MLP neurons of a small language model. Each row is named by its layer, matrix (gate and up: input weights) and neuron, and shows model dimensions 80-175. Each number is 128 + 32 x the weight over its row's rms, rounded and kept within 0 to 255. A neuron's up and down rows have the sign that makes its largest values positive.
After each neuron's rows, "fires after" lists the tokens most often just before its 100 highest values on Wikipedia text that the model never trained on. A number after a token or word is its count.

L5.gate38 [229 108 106  87 122 123 142  69 159 168 163 192 146 149 106 181  82 134  62 157 194 110 133 171 125 129 141  84 149 169  92 166 132 130  69 111 168 127 130 121 113 114 110 138 171 109  81 120 136  88 126 102  95  96 137 126  91 161  25 137 112 120 109  67 102 172  94 124 113 117 107 146 170 145 100 138  91 139 184 120 154 110 142 119  99  84 170  79 118 134  32 183 139 138 126 124]
L5.up38 [119 134  43 108 134  82 102  43 175 106 110 131 111 162 124  99  98 146 113 140 137  96 106 158 126 132 169 103 200 102 180 148 155 149 104 137 132 160 155 108 124 104 104 114 178 144 137 128  89 112  74 172 152 138 128  93 134  97 149 166  77 164 124 124 160 107 122 121 125  81 123 112 103 136 168 209 106 158 156 120 110 142 126 130 128 164 110 203  52 148  85  93 145 119 142  82]
fires after: "\n\n" 33, "eb" 6, " B" 5, " during" 5, " b" 4, " |" 4

L5.gate227 [161 157  67 112 169 105  97 146 157  88 166 139 113 138  81  98 146  53 121 142 135 184 157 130 164  73 132 120 110 108 153 155 176 120 155 169 130 147 126  79 148 119 152 126 155 114 167 145 115 129 161  97 126 180  89 124 165 115 171 126  74 126 125  99  88 108  84 137 137 128 159 196 135 205  91 141  81 179 103 119 132 135 100 185  78 135 101 156 167 141 110 103 105 163 102 147]
L5.up227 [ 70 161  99 131 148 122 132  72  93  71 154 125 104 127 180 167 119  86 135 161 133  89  99 128 164  94 127 138 128 162 127 171 121 159 130 125 177 139 131 145 149 139 142 126 129 110 140 120 114 134  63 115 147  82 149 125 156 184 119  80 131  92 191  95 172 154 168 181  77 119 159 133 127 152  95  71 150 149 168 147 206 187  98  64 105 164 120 164 108 111  50 106 180 144 163 162]
fires after: " B" 25, "B" 8, "b" 7, " of B" 5, " d" 5

L3.gate526 [ 92 123  89 148 128 136 143 116 134 117 129 144  73 160 154 181 128 162 116 118 119 158 185 122 119  59 139 189 139 146 150 113 151 126 153  76  77 108 141  90 125 154 117  67 179 166 111 126 123 162 120 124 164 164 188  93 194 141  64  88 145  83 132 137 111 144 124 114 116  98 168 173  93 107  91 131 147  91  93 171 168 110 126 115 108  92 152  87 140 168 123 130 121  62  58 162]
L3.up526 [ 82 157  67 129 114 125  38 105  98 137 183 183 109 152  42 181 143 132 155 165  92 127 137 144 139 144 120 106 158  51 132 137 147  97 172 116 149 109  97 105 121 181 147  85  80 166 130  70 164 169 143 128 141 187 103 127 163 106 183 176  91 130 115 153 114 127  67 122 149 139 119 147 120 165  88 107 141 118 134 131 102 159  97 114 173 112 143 134 125  94 148 102 146 108 138  98]
fires after: "." 25, "\n" 15, "\n\n" 8, " served" 4

L5.gate318 [133 143 119 174 124  80  73 116 141 162 155 138 135 190 187 122 178 114 155 126 110 171 108 121 172 133 121 148  78 140 135  80  76  82 181 127 152 128 157 128  60  91 136 150 165 127 129 148 134 108 153 141 104 149  93 156 127 174 165 189 102 133 124 105 143 133 154 164 145 136 110 212 157  54 109  37 169 138 151 130 143 168  64  60 136 129 127 134 117 139 163  96 123 137 137  93]
L5.up318 [167 112 114 120 117 131  58 140 139 126 129  91 123 187 162 125 108 163 190 186 128 126 115  47 163  64 184 117 147 154 135 166  51  56 122 117  81  98 104 141  95 118 140 191 108 105  94 162  95  91 178 111 123 103 160 151 109 179 117 171 105 156 115 177 162 108 159 184 100 161 140 149 174 114 121  75 116  95  93 158 145 110 124 109 142 158 177 123  79 121 104 197  83 101  92 123]
fires after: " gr" 12, " w" 10, " car" 10, " Gr" 8, " r" 6, " gl" 6

L5.gate265 [130  88 125 127 138  48 124 102 168 112 146 111 128 152 133 101 176  67 101 135 145 113  88 117 149  80 132  77 134 118 168  98 120 146  37 122  98 125  74 137 161  94 118 120 126 143 137  91 144 130 162 141 110 136  67 182 159  48 116 170 153 178 145 117 160 148 121 136 152  69  97 186 146 162 168 127  80 116 101  90 110 144 155 115 141 163 117 134 105 176 119  87 138  94 171 154]
L5.up265 [111 150  90 137 140 117  74 147 153 115 189 124  94 102 121 198 167 153 144 103 101 153 138 111 124 102 183 132 138 142 122 123 170  82  99 212  72  85 134 141 141 180 129 151 120 109 107 146 146  78 115 111 125 186 138  97 157 115 171 145 128 151 134 119 120 160 181 140 113 128 109 116 104 140 171  64 108 150  76 143 168 215 135 200 112  64 135 109 159  93 116  77 140  87 133 108]
fires after: " D" 23, " V" 10, "D" 9, " of D" 6, " B" 6, " d" 4

L10.gate9 [124 144  91 129  30  44 109 162 102 136 133 103 127 128 121  97 129 122 174 129 155 118  91 147 144  98 169  93 147  92 108  94 162 100 117 123 120 116 122  93  54 108 124  96 155 106 140 189 174 197 111 119 158 123 128 145 133  56 130 159 189 141 142 127 103 115 145 117  83 109  94  76 111 131 149 166 120 138 147 171 101  46 118 113 144 141 176 116 159 134 140 137 135 105 195 152]
L10.up9 [ 87 143 101 169  51  53  71 146  96 129 116 191  89 136 132  68 107 115 115 128  82 165 115 100 155 135  77 120 142 130 109 162 148  99 141 133 174 114 117  98 124 141 106 116  69 115 147 109 120 129 147  96 117  61 118  83 132 101 156 128 150 127 103 122 188  90 109 120 135 115 173 115 144 160 147 175 118 109 137 131  80  67 111 108 139 171 142 111 149 132 144 156 173 117 184 101]
fires after: "." 40, "\n\n" 14

L5.gate590 [152 172  99 140  91 137 115 147 126 175 175 136  86 117 166  79 116  79 147 186 119 130 126 145 129 119 143 116  99 107 173  66 158 108 157 134  72 132 157 157 145 148 138 110 158  68 140 137 159 107 125 130 122 110 135 103  74  94  65 109  95 174  77 151  91  58 107 161 137  91 125 142 153 149 107 104 181 111 165 112 110 175 147 109 159 142 154 157 136 168  99 211 128 123 130 140]
L5.up590 [135  97 109  87 112  47 119 146 145 192 109 113 134 147 150  56 118  90 145 133 140  61  87  89 116 176  95 103 125  93  79 150 115 111 126 119 135 130  79 163 158  98 119 103 134 156 144 143 182 120 176 103 129 131  83  87 143 111 104 129 132 126 154 184 150 143 126 105  59  93 110 133 110 119  87 160 145 130 178  72 102 135 131 129  61 140 217 208 155 149 154 114  98 135 158 132]
fires after: " b" 36, " B" 11, " home" 6, " the b" 5, " tr" 5, " a b" 4

L5.gate24 [ 86 127  80 121 180 160  86  60 122 110  96  63 159 166 153  95 146 149  77 157 123 172 150  75 134 167 133 139 189 137 190 114 133 177 133 133 122  97 101 120 111  99 104 151 189  98 122 152 113 108 167 137  96 122 139 153 151 174 160 117 149 122 129 107 138 133 171 119  89 105  73 154 103 157  89 153  86  92 111 129 149  88  93 103 134 156 123  98 160 120 157 121 161 111 147 151]
L5.up24 [157 102 114 151 152 122 119 134 191 151 125 139  87 164 186 144  81 116 162  97 126 151 169 122 175  97 174 168 163  74 109 134 157 126 145  98 178  69 139 120 169 105 150 160 150 121 168 146 181  80 116 145  98 146  88 115 122 102 172 110 152  65 136 107 119 164 139 158 115 152 173 101 164  98 105 113 162 115  99 131 120 135 182 123  84 150 117 108 156 130  90 114 119 108 110 119]
fires after: " r" 15, " w" 11, " R" 8, " sh" 8, " sl" 7, "al" 5

L5.gate604 [117 140 134 134 105 166 159 155 149  84 160 118  99 104 103 128  98 149 102  57 115 143 139 144 137 156  67 121 146 158  65 107 102 120 158 146 143 127  79 126 125 108 126  72 123  72 109 141 158 140 128 118 123 135 187 107 167 158 118 156 208 121 191 121 122 111 126 105 167  66 125  95 121 162 165 168  71 117 166 146 130 166 143 127  94  96 117  90 119 155 159  89 122 117 151 178]
L5.up604 [156 124 120 195 115 117 153 138 134 100 114 162  76 112 108  59  87  69 136 119 213 150  74 117 128 127 205 121 142 112 111  87 108  75 153 195 117 140 142 121 149 155 133 141 138 150 163 174 172 114 135 125 108 103 125 110 135 168 150 121 122 178 109 122 179  96 143 152  40 124 147 109 147 187 143 159 135 179 124 143 163 145 161 135  91 142 162  82 100 120 135  88 122 182 132 137]
fires after: "R" 21, "U" 11, "H" 10, "A" 8, "T" 6, "I" 5

L8.gate610 [155  60 143 155 178  69 142  42 132  98 141 124  99 109 182 121 142 122 153  98 127  64  94 121 128  96 171 133 167 114 163 118 135 123 177  59 104 117 152 103  83 164 112  87 127 144 144 169 148 108 144 113 163 177 116 174  87  92 110 140  89 128 106 109 143 135 133 173 114 144 154 184 127 118 120 187 142 149 126 148 121 100 117 110 111 147 110 112 125 185 162 167  99 136 155  68]
L8.up610 [ 46  66 155 121 103 165 134  84 108 181 152 140 147 189 134 127 103 140 118 133 106 190 167 189 133 153  76 137 168 114 139  81 170  67 135 157 116 150 112 127  83 156 151 111 165 105  73 114 129 145 173  97  97  96 175 146 116 101 128 109 114 113  82  95 116 137 139  87 119 108 132 148 138 123 134 148 117 163 184 107  84  90 136 134 123 178 167 176 169  76 159 141 107 113 175 160]
fires after: "\n\n" 40, "\n" 24, "." 7, " \"" 4

L9.gate82 [165 119 173 124 147 183 153 104 102 113 118  67 138 122 183 155 133 141 156 172 151 148 109 116 111 111 108 149 159 154 108 117 164 112 135 120 177 131 192  93 213 108 111  62 148 109 156 143  76 146 134 136  61  65 131 188 135  74 147 100 169  99 128 131 146 123 115 218 134 108 121 123 155 139 139 186 205 148 151 121  85 107 152 187 185 139  80  88  95 139  70 123 174 137  92 102]
L9.up82 [149  88 186 152 168 141 179 107 137  98 114  92 149 157  94 134  74 116 160 170 178 158 110 122  90 102 145 126  90 145 131 155 125 130 147 196 151 161 158 118 153 104 144 158 176 105 114 143  42 114  65 196 162 119 175 244 134 104 120 138 134  87 128 112 154 104 143 151 121  96 111 136 120  96  84 115 156 158 151 122 101 106 165 148 151  98 108 173 158 189 100  79 165 180 139 126]
fires after: " " 14, " April " 10, " on " 9, " July " 8, " May " 6, " June " 6

L3.gate450 [145 135 139  90 122 186 123 111 111  68 132 102 180 149 127 146 201 120 147 135 134 165 136 131 138 140 153 182 108 116  92 151 147 127 152 105 161 189 173 177 109 121 120  86 171 132  73 166 146 175 102 150  98 154 157  98  93 141 109  93 157 106 105  91 181 149 125  62 141 117 135 153 140 175 137 144  42  68 142 157 171 122 166  83 136 120 158  83 136  96 120 141 123  94 121 155]
L3.up450 [ 95 124 129 115 130 183 119 156 161  80 137 108 110 131 163 123 169 131 183 171 127 130 135 174 148 132 163 133 132 147 132 163 169 132 112  98  91 138  96  87  84  76 159 142 153 143  62 134 121 126  96  94 127 156 135 136 116 135 160  95 161 163 118  72 114 145 121 103  76 202 116 178 116 169 154 142  74 117 119 141 105 213 147  97  94 107 138 154 115 130  87  93 151  48  92 134]
fires after: "\n" 30, " s" 6, "\n\n" 6, "/s" 5, "- •" 5

L10.gate129 [134  95 169 180 102  84 181 147 106 109 136 156 148  82 152  45  78 107 158 139 154  94 144 135 133 142  98 166 169 132 101 100 141 128 175 111 127 147 102 125 104  85  67 143 116 106 164 118 167 201 131 100 125 131 125  71 147 167 156 128 199 110 112 120 124 135 149 130 155  57 158  87 192 123 116 171  64  90 141 152 133 124 132 111  89 113 129 124 116 130 157  83 114 104 160 154]
L10.up129 [ 96 149 110 159 111 171 119 163 118 158 167 138 165  75  88  90 174 156 130 124 161 134 156 128  90  95 132  83 164  82 150 140 123 135 137 190 138 124  72 168 121 138  93 137 176 104 180 106 135 136 138 127 178  87 189  84 103 148 131 152  99 119 131 129 172 157 123 146 161 122 145 188  95  80 110 122  75  70  74 160 155  91 155 125 164  42  94 132 136  94 136 119  99  57 136 149]
fires after: "T" 24, "I" 10, "Z" 10, " T" 4, "A" 4

L10.gate508 [153  78 184 121 133 104 153  50 130 161 135 125 115 127 132 153  80 143  97  95 142 134 134  83 124 104 197 207 113 113 151  92 132  96 170 157 165 150 178 130 122  93 131 134  99 138 115 176 159 120 153  82  87 171  42 191 162 151 118 113 135 100 139 109 140  77 135 171 114 157 142  94 114 130 121 151 144  73 155 134 179 113 141  67  74  79 129 131 107 166  78  65 118 129  96 185]
L10.up508 [147 158 199 124 133 178 190  89 101 167 103  83 157 130 153 115 145 141 172 128 184 133 108  76  65 122 198 106 123 112 138 133 151 108 134 127 122 135 150 110 165  87 159 112 168 124 162  62 104 133  95 137 109  93 133 159 125  97 124 143  76  81  77 100 135 100  76 111 101 157 129 127 142 109 137 175 152 156 217 132  61 107 147 114 148 112 124 149 127 213 164 142 198 158 142  93]
fires after: " April " 15, " July " 11, " June " 10, " May " 9, " January " 8

L5.gate626 [112 141  88 153 123 183 115  59  91 178 151 143 116 119  75  98  96 164 123 162 130 134 164 148 110 108 177 113 123 101  72 128 109  67 101 111 153 117  99  18 198  74 112 123  88 110 109 146 169 141 179  86 117 115 146 145 125  81 158 149 147 114 160 129 171  92 122 156  90 126 152 145  60  66  96 160 135 135 148 114 160 138 130 130 106 133 119 139  81 137  35 159 158 104 126 142]
L5.up626 [151 158 127 136 136  84 166 109 125 124 120 159  97  89 113  87 132  78  86 148 175 103 124 171 169 131 120 101 159 149 153 122 188 149 136 133 115 173  71 154  97 123  82 124 132 144 116 110 169  97 169 131 126 172  85 112 190  47 186  94 122 164  78 100 164  91 145 128  59  85  91 145 115 130 137 102 104 139 141  65 151 168 102  79 123 171 159 133  93 111 175 125 119 130 109 104]
fires after: " K" 18, " B" 13, " R" 12, "L" 5, " b" 4, " L" 4